MLP neurons of a small language model. Each row is named by its layer, matrix (gate and up: input weights) and neuron, and shows model dimensions 64-159. Each number is 128 + 32 x the weight over its row's rms, rounded and kept within 0 to 255. Numbers have three digits each. A neuron's up and down rows have the sign that makes its largest values positive.
A block is one neuron, or neurons of one layer that tend to fire together. After each block is what it responds to, as a language model described it from the Wikipedia text at the highest values.

L5.gate192:147118120136147136137183119112104158122087138148110080077140151107153095189157116174103170170100113198061159151160093136150076142152120096181117160157206145072132125133100140154130109052153131172116167118164155166131148079102144115105060128174094149108144141105155116108120132158066098088
L5.up192:127095158137094058083158113132183061133070160160180154155161083141101119090134139173215134117109147158114170095075139152081138171096119150189130149183102127129135140152152136175153171064171112078065115072112140190123106122132166095195145122130154133141151139122152131141101159123128111175
L5.gate197:111132160111121127103086113086150137157110125159129077117135198163119153071099123159174120149120145152165115124091101126130159108124092126114183130158107121104137014089137158147081141082103121171125122134124118161154096163122127151141150055187158126062115154129120076152148146125165190128
L5.up197:037145146167148162169167146120146124088130141140118096152190133082090097075087136143122125140116089183146083099159122072094098177113133095125148132180113147073115166132117149117118127107122136096118116147141124157175177205184076160124119065125182182075189118197155114137190191086113082130
L5.gate316:135131104130141085084136155095148136136126222137109159135125119088130132129148152126171045074101129142136177167109121099177154149138150068140171104118116131156106173148199127124137184185118170135193103127131132072089165133172150169134175147069163178121124151074141095144125089167092161157
L5.up316:076131135176122141106191203115146132158101128173143165119142132146157195114105147167153224100160105096140148066146120087153126119114159130107150050117151140136077145131134167133144138146102097200099101110126121190169234129119136208093146094100157133092162202077178104161151111108163121130
L5.gate325:120118141168172138119130153146131098066151093150161182145119147095158076116101138136124137157117133169127170064108184164177138175078133113110142097099150132117113103098099170189126105095112159086129098056118124138125093166181125181176134103183126144082124149089131159167168096184120112101
L5.up325:152151126155114093167166153165135177148142156148133143137113079155082168134170127115110121069137189174142127136141078116139105131136147137071116126045120086159088133121100186113132126082157131132117162131088170128152145139078102157188117167129129164121143115093174096151132113126124093108
Responds to: The article a/an/the right after "is"/"was" in a Wikipedia lead sentence defining a subject, e.g. "X (born 1997) is a", "Fate is a".

L4.gate12:099136145158140078103101141146137128129150163134114165165168128087121092141127144118107129065098109120136103119148137110137198116087137124100185158187139142149135130190192174179130132101140160151124121095117110130162169092155127137086098157165090173129108063088190129121133090156095105175
L4.up12:090165131153132118123156094180127044138087191131098135094157125099160150116132134157195129151074139153132071128141182094136100108176138067128086148230141100126142107105111148144170149143190137158127134177136118137115167124080097114148114101092155078096114124112110158118097105133122082130
L4.gate128:088155137140143099131132155141161143108147177116128184113123093177147105116140113089125131205102146138122149098130020120097139132156105119119145133157144120105197069090166171161166149096091145161096119091103160107111162156181131160127166141144138119180128140170030158117139155135118120105
L4.up128:098105150119144145110129165123133133135125126100135103081174098149147152117155117105092209135105112081152204107145084109103129078146081128165118135117137143131146117065107147149086124114104146163146063142151126114138139147126107135106170144135121131173115137132084154098135108110131114154
L4.gate130:118149107111156102145134115133111135078099181134142171093120118131145084087137104148181114104153144193147074121126126144199139157191146047108092087139145103117109118146118157132150118111174135119071083102129163141113158114095134127216146092142059150047107144123210156140104126172159123146
L4.up130:172163079142118117110176151073053164120119105067168146169094162170160085159203120119173069117098124138071134133165159124147172116104233111167110098157229087146149075149137150113111141153120103130150147181142160144145135141138120152129136095122109092108130086128150199159148089139126133158
L4.gate146:098125124098124080125124104144109104170176136163088151085134091152112131130181100079067146117148107105127117143134088139167114105064102066112083189109175122123108094141110206101138075158129145162095073108115157142141130135103146080133150171166119176138200107102178156118081145126155098155
L4.up146:121112153111139110074118166107149110139169174040117124218112120091101127153129059170077111134188113108148145143093101144153193132150125074115189118168142154093147104157137102124128161105087116101168111136177088159107150139110146113101120093115134171152123116149133112117171139092130163060
L4.gate213:029085173134083120104135117125165108183116160074147106118145123164096167137172160094078163143083103086137132138091083132147093178101075046146056132113146128092150081140155071141139157123135077177126135131083150157142121125114156125087155152145128166117132129167152165141104132106151126165
L4.up213:147130145101114145111125117162163122167126243141139129089104126116066134121124168119136104118106097169175128200133077143182100175085138099145161117178171077138107112127163163209114160176080156149137105127146152165135161071072114108138116085178093091111149092184122160137103118102179125078
L4.gate254:108139154112141124097095098132091099116135146090111139091165107113126154082081147132140113153138123127142138145022053170151078202118148105093128123124132126130051177114128188152171074128128137117099138092145187127170128087099174143180119133127156170157135129136103170173088168129115140144
L4.up254:136119113154145142096095137117136124110104086083090102150142153084128120106092138152156158117130176128098119113168147136192080190131113057125151124162110120112079210131098201165179097101164126065124153158136154127118147072109141128213086109156092146117116101118159135178098120143123150126
L4.gate288:037113122128191084101150144148131162088063161153143119066093183139176165122129084140131137104124135163101129145199141138099166088118142082118132111173115161130098133179084154138133099147137144141071143105136117163066185102105153146139115064108136113116127166182146145135177184160100110085
L4.up288:152133069147129132088134189124147118122134141147126180125087086139196080140175109147076083111140157144138108101168148137075178107123127099115120179141186121102084118160084153150143162096101121177140211098167102120115101163089184151105124121093095126118093151126166116141100105049102131136
L4.gate314:071126163175128136167144126133106151101133108155122084121079157154160192083167253124094183123152137173127110132151151108108138107061184129085089141121129138118089140067099121059103142138156147151104126129167149117126154058131106144106163117060144165131095121129068153129148096105140168114
L4.up314:127045189195125087155148092168121110173155142059132149124140131116148101130120102096107203138141103115135101066177148137149141163170099108142076113149147161183126107108094122130155049146129101103185109142099082137098169074124146050148142126155114116187127140097138156176157153126102142195
Responds to: Determiners and ordinals that open a noun phrase after a verb or "the" (a, the, an, first, one), plus word-initial pieces like a/be (a-utumn, a-ura, be-ars).

L6.gate178:177099163138066123124123088111158136124104187089191115135164167170101144140143098222144136149132098179152093063132124163115102139180133089122136092126072155145145108186120127127047111110158092081120134121106135124061168129158069150090144126123108127119178111095107160126117115096157114140
L6.up178:143113152156082126155132101148090136060110177121124097134124169106128179160148106145109092194113105137178066139108117162147138087120110118179155126090076137145148118119139151150102122098186122102108103147101110110077102125175125129123111123090222105136140117161135143111131155111163115098
L6.gate266:167123083134125113148079092058198165174099143133128110123105099099145245092121091145038062201123130101107123131085174122101136142176203078122135137142084136164149145138101120136127122116160147093114101123133080115155130134111105176106171068085131117093168155087127097151084097150169115152
L6.up266:169117136156118109066140121101198122121221159082153105168164138170169166102109125157088055186118156155063081093069143131138124137133144104109089125098102168140133169114114168145118111152173137104100084101132084085106152064131115118112164052148153133113140152152137112141113126148126142159
Responds to: Last token of a field label in infobox or list lines right before a colon, such as Area code:, Produced by:, Built:, Class:.

L4.gate40:138079157093109148125115114128073201119127146166126155134073134214129171115162115135131095080089099162134101112092025134093111098125125139128073118109181157157139122145118151079139145149153183139136124115138163134085109130070075096075108174107074173113097092127148116160079104139185145120
L4.up40:123122126154204135137124167163135124100108175171181171160108155135201106079145074140114144115173158160086118133125131090132218123135138171085108096109128090133144152191179068117089101151175092180137099124150086162127121192137108171103150074095122104101053125114147130136090072107083056167
L4.gate82:130127125093171143133106070138161171118173128128090143101145145126144151120075150143146106136117094171171074121107090164063130142106162095173117082099085129176208164128108092121138181173156117103168106079071136138159115122190102149089130149102105135067104127077111123128136127131182155138
L4.up82:143080128169148113153135097126159131143135120135055116153091188057131095200118111159113124210092065136144130150128168150118085124108100128136110086157147103111191110129101170129128122113127167139166086197150075066110178134132125134173087143175160096140186144122150153079109101133162125097
L4.gate114:148108106091128089104152064072148153113098131119128187155149156111112103139128158162063126129145103152141074112156135185108128076137159137144058142144076215107166173170164102139124145103108158113135056145145105099069118114136100114121120200138055110089106160098118109141154128105195185119
L4.up114:134083098139146164097089129079169165134121117085135186164102114123119144117142140104122101120101107106096097122152163098132118049118133128154120083115123147126150129148085104142075063128176163068164119130153103065071079105137099143113146152111115076165124054092214125154124164099111153125
L4.gate116:153114139127128134138123164170184090093077110135073121085132094134078146116086154127052127135137171139069111055148187100122084122161157158107136104151120137165143138156162058123078097131105100130090153124118131160126134064136070140103134179114085093097140166103129166074126126109190083154
L4.up116:164108110146107051120141142160133085107167119089166126066172125170075121083148101083103185158147186075123089142131138119092079104128133140034115084146129100085146120174152150141079112133115118110167098103148104162137189144219103107090164226139124137083141173097128137140083090111107154114
L4.gate154:136138108104143148091106100107152146100113144146111105140136183144128119129130135200145092143128104147152114114146131143098152158086142119131172110110081159146215076130133109106138157079071104046142125146155131059106122087105167165125143131135067130161096100135139128148101148162095155208
L4.up154:177139052087125113071086137168129091138111173174098089135121160244113110136130072161105063067103096163142106130161093132118142145103110122106148149166068112155094081172094083132131119141164133090131134116143134123130108137136110113091190115141091129121098136108152129103139169129122102144
L4.gate158:160129101136113078131148091106145137090135156161159182169112123141173182096097128156211146176137153161127166110156105094138177135133139085145161127105076120155229169100099117140109095150164153097142118165093132125166063128153103143163121108097136070126107127101165087081116046102111154115
L4.up158:202091136116163133134125119117157153087155166130096136099127136159132173105166124119114122177179082176127118140124116121127138124054139116127069128135089113110199134134131148092118118104175126140161149159047147100064170098115130139137081136179059142110109113142118100092113098120122183100
L4.gate243:087101088097117093120147148118139107059087147140123070126175163208155101111114126163149136050094126157111193158119141088134161178132094104117147092117060178137164116153126119113120154140123115140121159148075168103145167140176142105069122141149097196109093123188154096103145103132166146140
L4.up243:112118107175117185153136153110120135079097123165111151137090170140113121140132141133172137124113095133170165129176119155110064172141111060108093144046149138108190145089158141161138126115095155129132104139125128125109095129214108144134112148122112086109088089147137160176180099118167167165
L4.gate264:128137171127163087128140172127101148146148078133101191135106149174170157116137095106175061101128117104136108143155072098158147125154077089145136084147089150098144167168107121122095130129128174100153150109183142152091129119140175110139119104131067108101118201120191065172101138103147077146
L4.up264:152113076118083143155127136175113129114155116130121148122139182121129143148107164183155098168134115131144118119121126126131148176117073097120094120145085166089151117092096128097115135163135096150125159173178114139132121123163142087097079131107064175112145139079142150084196116131074092150
Responds to: Field labels right after a "- " or "|" at line start in infoboxes and lists, before a colon (Class, Elevation, Occupation); also section headings and paragraph-opening tokens.

L5.gate30:206156118122151124089105117070150111137080132131109109122098076080208145122113091128167125157080093097200171086067130147107172154167064175104109105122155133125128166147122121172077109129139092168122126190113098175112148060069157153122128091082128078131104131137125158157135089099193128119
L5.up30:169125163143197066157162127158145097153112198086160157085125081080157088127088155104164138144145137165172098089120136052137141104148144067162137134169065136188105212126159090062099111143128120150130148083094142152109176130068096079172133139132120091084137182152076118159169091087204094151
L5.gate59:195090153090144137134109090199112184070187177107101103104089159143161115128164120139122125136126115156145133109154076105076112130120149089110064138123105097109176068168135108162186105116107142200093118120112094104118132090132197153118107126127147131151098111124144123077122167136101184145
L5.up59:108158118158110120137113101101144126147127111162114092123130153115091117091073058110151141073144077163147100104149127110094112132127145138149167075203147230151144125125101117155112103123118141110083106068081120195189105114118120173110098104107132133107127150196114122107117123162118156106
L5.gate155:173113108092154136037118147086131170109122148074126065104133105169169103099119139148163106169124090171115171121119131080107129109166102150132130140156140134138096119104122124127085165110102105116097132137155124135134148192143121124127052161185130112102131133115103070149174117097214141095
L5.up155:176168176128181120073098076098154162132157170139125151126174132126153083165097151141102152129122099148126109108143107094112181181156113119091108121149082136172125112158111076147092146111160077126124150086159108116120168217139128159115111149165148134098131153091137128161141180131178165162
L5.gate353:137118149182189111100158091102172161127171110213177116172141086120126116096107121148186153176139110137153148144058075143091114182147111057131060116083128173121153077174118108121107123132054117160123156118132118144071090090084094096153106143109142121146124132071134153116121117151175182149
L5.up353:114146106093073069121092126143213127183158135116134159159147129187081086139095107163192170096143178093170150087077114108095176132138072059129091102150109139166149072175130116135139102106148109077180204171114120161090133107125086130080093153111115132102113178108133101129121121083128149128
Responds to: Second newline of a blank line closing a table, list or paragraph, just before a new heading or paragraph such as ==Track listing== or In 1976.